{
  "norm_place": "pre",
  "tie_embeddings": true,
  "init": "normal",
  "lr": 0.000536,
  "lr_head": 0.00438,
  "decay_shape": "linear",
  "seq_len": 1024
}
MLP neurons of a small language model. Each row is named by its layer, matrix (up: input weights; down: output weights) and neuron, and shows model dimensions 80-335. Each number is 128 + 24 x the weight over its row's rms, rounded and kept within 0 to 255. Numbers have three digits each.
After each neuron's rows, "raises" lists the tokens whose logits its output raises most directly, leaving later layers aside.

L12.up952:139131153114115157147165138122072113103123127134123158151119125120116157103141125133120110130147100161151156099108126146159109129118094090108122105126129140150109111117170114114128080121148128154108160128108143114179130093128110124144128128096166139103103165131101118135082105095111112108158150130118128116086140136181104132151160102115099157100113124144102118089128141157114169153171154085121137126147128105140099116112087129107126095117140098122139141127122124118178160114132114135142143091153096191139140156097128145136103135100148163128093135135142118127080147133138152147129140088129112141141165143148171133118143108126094133098099161128155115081143135077104115141157094143108121147124114099132130114135106120125130154143100112140145155169110117103124107141096104
L12.down952:142118125116115122107114149109114161137138130132131094113144134183120118136085071118165118131141107093077103121142159106155105137165112144144155136146111161114139135123103150143125110140128148142119103121147094133134112105112162175132129147092127105141111097174139118089140133125109131098105102117142112112159141101099137121142133081148143099129120142126139133176151132090140115101115126185100080115107171084132122132110114113121136129129125114149126075141096121152074137165117093087140152160149156102116128095155078092129136104154120130155121098150115144098173067086160129106138104168142150115095133163129159141113123143141118164121152099096132119129116112119128126142122136150111173170142129153118157141116108119154097061110143126098088145133151138121133162130136123
raises: "ction", "th", "nd", "ture", "day"

L12.up715:146130126160104142153135132100123133135105124118115142137115086106154111177157118120107122116110150142112084145107114127106095125069150103103132128127117145136129163138159112097138158154127155146084117187131134109183135118107145172173145098072124128138153127133126137154153092147118119146106121153159122123132086115112123101110106138123128154130146165094100128165087157108135137161139144079142128126123130166103131046143145148157091116080120143158166128147126103091140149101102104130149155140129125144107115125101119109125121166162126140138162116119158127123097110115155123137121166133145140104119127170129108130173132119048130085133124165111145163140158138135100111119122141118138091142140134138131099132189087098185132087118114096151151152130122170185087121133129159
L12.down715:149144100108150130080155127151104120094140142154128152123131141151120151106147147126114137107170134131136135101123147204108097151107112111139153175139166094096155114114116129156137142129134085113149129133095131119146172104118135097111108057136091097159128131103200122124118140152139147182138066080156070116148146099168131119142093124133111144164108127131110116112150110116113134166130123129134138143136169147174148128130121113103146131133125112095088150092115121184119108124129126156142143116117141167143118159153126149132156137101132141123123118089134149137122158106087119138171127094077112176081132099148120141103087100147138161124116088103140110108123112095176161126127135111062178070135151134109116145121122137112166175136155144132126158124136108096139161132125140
raises: " with", " from", " between", " of", " through"

L12.up732:137157098126151145101112147129183131156130115145150148123142135192113188146110105118081095125187150150117124193130054165126129129104096097119116163176114109131212168136139109141107145084147124154145122121125154131113120133166191147163139166103118105136135075154122093149113155117141115107123111157134130109104120138121133156129111117157163100117127107130120087123142088088133101151112122142114119136153122099140118169096157107118086112110142128124155145138140118095105107144151152123126099087176093160138097134092114126130103120160151140136109142148136098087120077141133075133134123152140130152130120098118134152120118118128180156135111150127139126089147138114140146154123121160139129103176118128139136151117116128079097088146122136157123162117126147179148094078103120
L12.down732:116144114102123126110166129108124141132121131145091131117095131133126085140140163114102125164187133118102137136122152074105116108118154126168129122115104145132159082121123139133135173160161124119129105096111115113168029125152118128119147219115141143124099132144156134111128142119155100120113105118109151117120118111129156168134156150159144117109122098126114161098125106116118089110122145134136131166179132145112100151107145120106154131144095137167171161131138131126122104153172088125140118120107099162169155146135124138120137074136148135158153173168169090069123118100142127134136134115081116127173118097128114111110136133137120112127127118106134098151121132168163113100145143133074120156126038116097119100149144133176147136122114141131127120176156099119141126139154120
raises: " The", ")", "\n", " As", " He"

L12.up1090:109137116141185136138113095128137166129119127153154107127187128133099214171074125070150090114120137126110142144132105131152096134104117114114109133139121125138161138115134142086115123125144104145132155097138143065127119099146121147117120106145102122122100132134081076178155106144105146114114113131138084122138105154126118112145141140156172138111145157174156141165115079136135166109158170162099156146155095090133108155119163146101128128080136120081136138129133110104118095150108136131108104105086125124101063103118142131104120115167170098146103131154147160116135125195144094099118144121171120162154117138117162128163140096096173097148121120132130118108168141094156113150133102149144140161146113076143118125141140141147124137126120160141156108137095146145098131118119156
L12.down1090:143167113086165134120094140141105108157163137190062121128169109139127098117135119164099125121159136143113111116140126183137140138124130118112116159121139135132129176133115116088136140136132144120130127137163137138143135131156162109112116116122113132133145124122126113124138133097139088158125128129145092111168123136134117113146077149131132091074109067130145149100123099153169084156139146154110200164156123106150069124126140126144159143180132148093144157067141103140134121091095197126142119123136121170118127136135079186110095144154169114097188137125126118085154133085133136113145132098120100116094085129168132110109131080123144127101101119155132133092125143153137187105142148138117113175128084120129145117056153133101105087120177181179131140132095139130157126142147116
raises: " |", ".", "\n", ")", " ("

L12.up999:136131118121097106124154142098136108138156096103137128102120105139153150149155158114120109140105158148164160074120134141082107128130133130167138128148082128139131097123145117097137121109164111103157144106112112106106141162148119113155162111130105131144160177072126173127146103129148092127128118111108141103158090122099127143125173127164150139133094143086125132162147152151095144103143173117101117089109080113134097094125145131162153119078144115141145110150128137129112153166129142147159084158157126140098140156126124128139108131113130098107144172163137062139139094127116106103147148143156161121102144128156123149115126114101174171169170123074142130136141159081125144094095127165146095137137121102129130088145164153140138067132123115131134087114087136143121124121170108
L12.down999:133149108124168157120095156141174122083126107103127136129147134162095132057152111164152146085137140139132129122112115255130140111143095143138113137120190116155151120104137116109115143089155137107140121112111139124123098091150132127132123086149117111121112110095165115100116161125150109102097172134128133147084148122143154104114156161126143141153130152128135132117110147121152145125132117133119105153144138146155132122085128104132144121168141111128094172118133096102154108108148175116085118129158183124144133177162147120115137081111120165142110102157131131110110102168108180126170168136106090141132121101105129137170091155129120112123127143123131114140111168145139129172130155105095127120084060119148136137155167113082110156148141137135134122139146126134132112119141164
raises: " to", " of", " from", " with", " towards"

L12.up1950:139099161146133132161132089123104128113102121168120132109134083106151101179092113155141111134115143129111140118105150138114121117142143133116106113097140115137150127119101125075113130128120151150115138132090143128205122144128125220105140132090168167153140151104100114193113117138154120122118121139087103122116113125091097132127137161170090132159130142126125128163085145116132155158133131143073112133139127113134107116110167109154110137082120100145115119089124128115116154114151089131168107095098109093143108116095171095102106129166151113133137125132108096110139134136115147142116128093120124113136122099118165116139126148131119163155096160148139167112100131071129111107121129148134123133146112138135123142148174148127144105115104151162186132135115173109144139092167130
L12.down1950:151133122138157174082134128136127114138103171095154126129105101146121105123102121112096127136146180160073147146128127186123134146117142147153083142079183155142106113097104100103115124149153109156151135098119110138125107163132086110137121096096185154137157103136103123145125137060137116135155133103145116118085097089125121148136123095159139158158122147128144167117132139124118120163110143118098133105156172177113144117153219116140077102095114132097094151124168132114117133130145149128126100140097113153122138117129128126107102151153073124110167116119132121148168125184115120139115097117140072113176134134128117170153142148162129151169128132147146148144051101146109086123136196124110170150104061100137136119107116113117222143133133107153137124136120132124179082115141143
raises: " plays", " play", " screened", "play", " screenplay"

L12.up1917:180119088143152108136110130108102142147112137136198130145094090136124144135067124118151097153135114159164145102133122209070113096126156122151152121162135132127159120099118141094147134103130119144156124120138100152155125143118098142124105121095122133111139097121115124099132131099119120133126121177142095155166087089115136143133121129135153098149121115130166106175151095102127145146164167158096129120154148139134145123113125128118111134134113109164140153087140092119077119107133116096159093112121143133110131163122111118135068110144124131133102110155152135143130137166129093107163136111137132175136139161129129152128124137110155166124124137172116123112153149157137108108146080181126138135129087118166114184135117116157132084124111106151116116128058133127126158125142137
L12.down1917:113124117120157160078139135127101109089145133128092101120126094103093119082164139109153143144117122137132105115134132192119167141141137175119188115155128115132158157114121113143093104146083130082139125127122164117110093143146116122067182163109108173142111146122120128123170099138116081144081103137110126144152160144138176147160148185097114122110128117149105135104103108131128141102142134138149077172148106164137115128107166088141139129148105092153153153096128130178172134140140149141140095133185125114111130145146135155086094077139118152129092125120139119120122129117154121084146185102103131156150124139138092158136119186144120150137108100106120120118138144128157116111142119145112145142127044116157105147112147117082119123119159117152120126174144129152114138113145109
raises: " |", "===", " ===", "\n", ")"

L12.up1200:140117130128128103089103117148163123125112113165160101078139111146169151189151118083134116150152127123119143109118092177104125154116126136140161148091133122122143093103087160142120122135152143117137137103115121133126130138129138180132140092099111107134104097172080118136178131144107139098122100082139167147137141126147114139136127128141146124123126108134103152126158127129114120086089119129116124176112114135071126171148132073110132139127126110092123113106123131127125117071087091107106133176144124132111148103121128165151143121160126096114110154163129159147149125155123096126114082142161147126153093113122134133129165077145168168175145159152118133112133133105137110135132118140116149163137118119097167135114140090139124120152137150104159132120129113108129146146151132
L12.down1200:105111131133131133116093150151095123102127129174110126137146157090161102118121155128124157147121123122123112162125139199153118093140129147162164142118134132150117164168096108174109125077085131137117119158126110112129155122119168139119145091136115131180125149143126115142137121090113119140126108149145147109155150156145187189141125162102084114153115141126091156088137091120133111133103106116145125158136103120103110091100130119140120134149129135169153119100097151136164116113141121156109113165127145109098142137118127145117129126127145133116116111148109099123136150067139127087139108149098108147124090101159122135058118095067117110154107131121139070075123168154120133115129151162120101139139083108162121133106153143113091123163101101112136109157152113151131116111137110
raises: "\n", " (", ",", " (\"", "\""

L12.up555:140124148110127121123119118131148118133175118118147135112100137157121148115136099099115108113109150112130131102101133121093137131155104161136121129144138144130130159097122125135117132125120154128078123129110118099127086191094148151129145096087130106129155153159064116116114173142077130107166147129121113122145092107133131126122127114120183159158107092133168130178131115154098120118127118082127132109113137118100123137136106157138168079179127111082136126108085185100062125128105125153096160099123139136114151104097084117133121069123102108114134121116133128139154123125149123125094142138174102135125097137114155077119183099132130135111075108149172168145131142144122142101154147141107121116129143105080121162127141136164103077120112158163140091100125119091135118122156142
L12.down555:131157135133145144116089118124105141109175138134125117156133178173152127128125145114103141138107130129143107103135130099087138117156119096161115170126141077133128124111100119087122194116146133161154162124157109158164085153124173133164164170108124100174143114163081131141143157144102108121150148142128111183113144119136096113114113116117149093091120116146134153141119125132145094124144145159130088113161177141160095136146123117136130145145107146119126107133142141127120110122106121126146118087150123128110111140119131160117127172128103111108143096120143130137157084152142100161071102158145129133100126094123145118138118118121134168138127178144073065132117127105100139089094124141093102157141163142141135136112102130117124122143130142111105120095152122050138125087121164
raises: ".", ".10", " 2014.", ".84", ".86"

L12.up155:101101125139136150175141099126117149136139133138116146151144093107128117204115122055099114160101065148115131100098172158144126143123106089119139120131137081112135104139185108132153080102137149119116114116104152151175096103143108109117134114081108160158154110121098147113142126132131138115127138092184139149075146145117120119118140155104202121186114201144181158127142128137085152153155154119119137097131116128153150083085110117104071136104137082119137147126148154125137128152116131146138118147149118154134089119108090174108137080111137122135093169148151116143100134122125157127130117168105178107085116109115134163113138142108107111114165166101112130091108097133129111138103159118118135120126148107115100141134132086147109139129121128102145141089113119140130080129120134
L12.down155:127115129058113136087128078106135132124096133153102127109129103146123198155068129131152118089166124114160158115108138130128111120125127170148115161102127136089158135122117157139126099112101143129099126106109109128141080154101107135087149177132137128115136119099144118143083129142124098092164067147100096117165134115141125126103175087118117155150122141126114111122154152122130135116121132133172111116108172133112099099119169136147088181119103107101134128118159175130106138126135123128132157108111128126140160140123133156144138128109117147166174149081106141120142098155122139171157141140121112120188156135166138139109118156131073136092099136168132130087159130127084089140139103106152140134130105135111165170133143118121167133134110121117097124123129100164162136112121185
raises: "ther", "th", "be", "nd", "ton"

L12.up1029:133133087127078111136166152079125114135122096137165140143126107100092111128121121122089126124097153098125161128129113135101148111105122090147099074103150185162147106083127134144109140134112117151104151118098141104135096142138127183120152104141145150115128141142117148157136116118083097162147112132123103108127098145150134130145118135141133134150115102112156087139115110114148099116126156152118145144155113119157151123108110143132120111170161144115134138148134116077126141142132136122129156149135085133141111139147134069114135114093126082161097152138128108124126112133108119126143126123125122127137147176113129106155137149137145073157096115114172110113145105133141118106213125172120129159176079114058155111156148145164126155172137127112152160141139130107132123121116148
L12.down1029:118132127146145133191097133103171143104195118204111126093142137127159110118152131112129131118109148069139139143156136153137145154104114137126153154103143106134129129139136125132133111114144141109131147187128163119146064145087127160143115145105121129149127107138145138108139149149146126161145155123094156116150075152195108101109119112148159129109131114152108135160122154166153120147096126134090080163108126107095118133134111154123113172135123133164133085118119096139155140110151118128127109144103115104087123119142086157119149135105100140117194101151121153125139135100113124159114091124099150106113174138122154101122132153117145144105120136115117131080134121147118089169112112137119189147159107152174114138132114156131122165106119152136132097083126140097151119106116159
raises: ".", ".41", ".68", ".86", ".47"

L12.up1209:128134132164114155146152152118155086172123096100119121117075140131113136134138144145111139150098120120123168110110112097109104103151099133104075157117163114149151135125152129158169118127151125117130138142120119129150120150119109134148104087108109149080107129131141127132151154125102177173155134122119139117126111169191139114117135129127107133091161121162123124125104120161126154129102105080146127147110113091124085124101148121141118114133163137119150174128114188143139169138122151147065112155100150107140158130145148105135152137147140151115113106114140163078142141160117073147121172133116124156137128087137109135114173073101116123104193121130156141120121117152129103107159149195110138126139145099157150113144111105104132164150134110121157177128106138130128111168168141
L12.down1209:151112133127085090152176149056175114119125107108089124105113166117113121133113122122100132136105101133131143116102123191084132074179133125143078135107146123119128133098119155140144151148110094109082149131145103119109082136139124131160106091159113139154138102097158144109126101131117165158124117153182126100123112162162148149130174107138103108125159118117090123138134171116107173148127128138152153119148166104124129095145126104129134154111140089096176128144133112130158106115111130118132107211102159098124159144144147094136123161132133152114139164127176169144146165098113118138102147142071151114115161136138123144154164092114103137081158139116139134090123143130102121116137115126146114109096078124131154125108117129127160135120104096128166135126123100135089115138155102
raises: ",", " it", " the", ",607", "ona"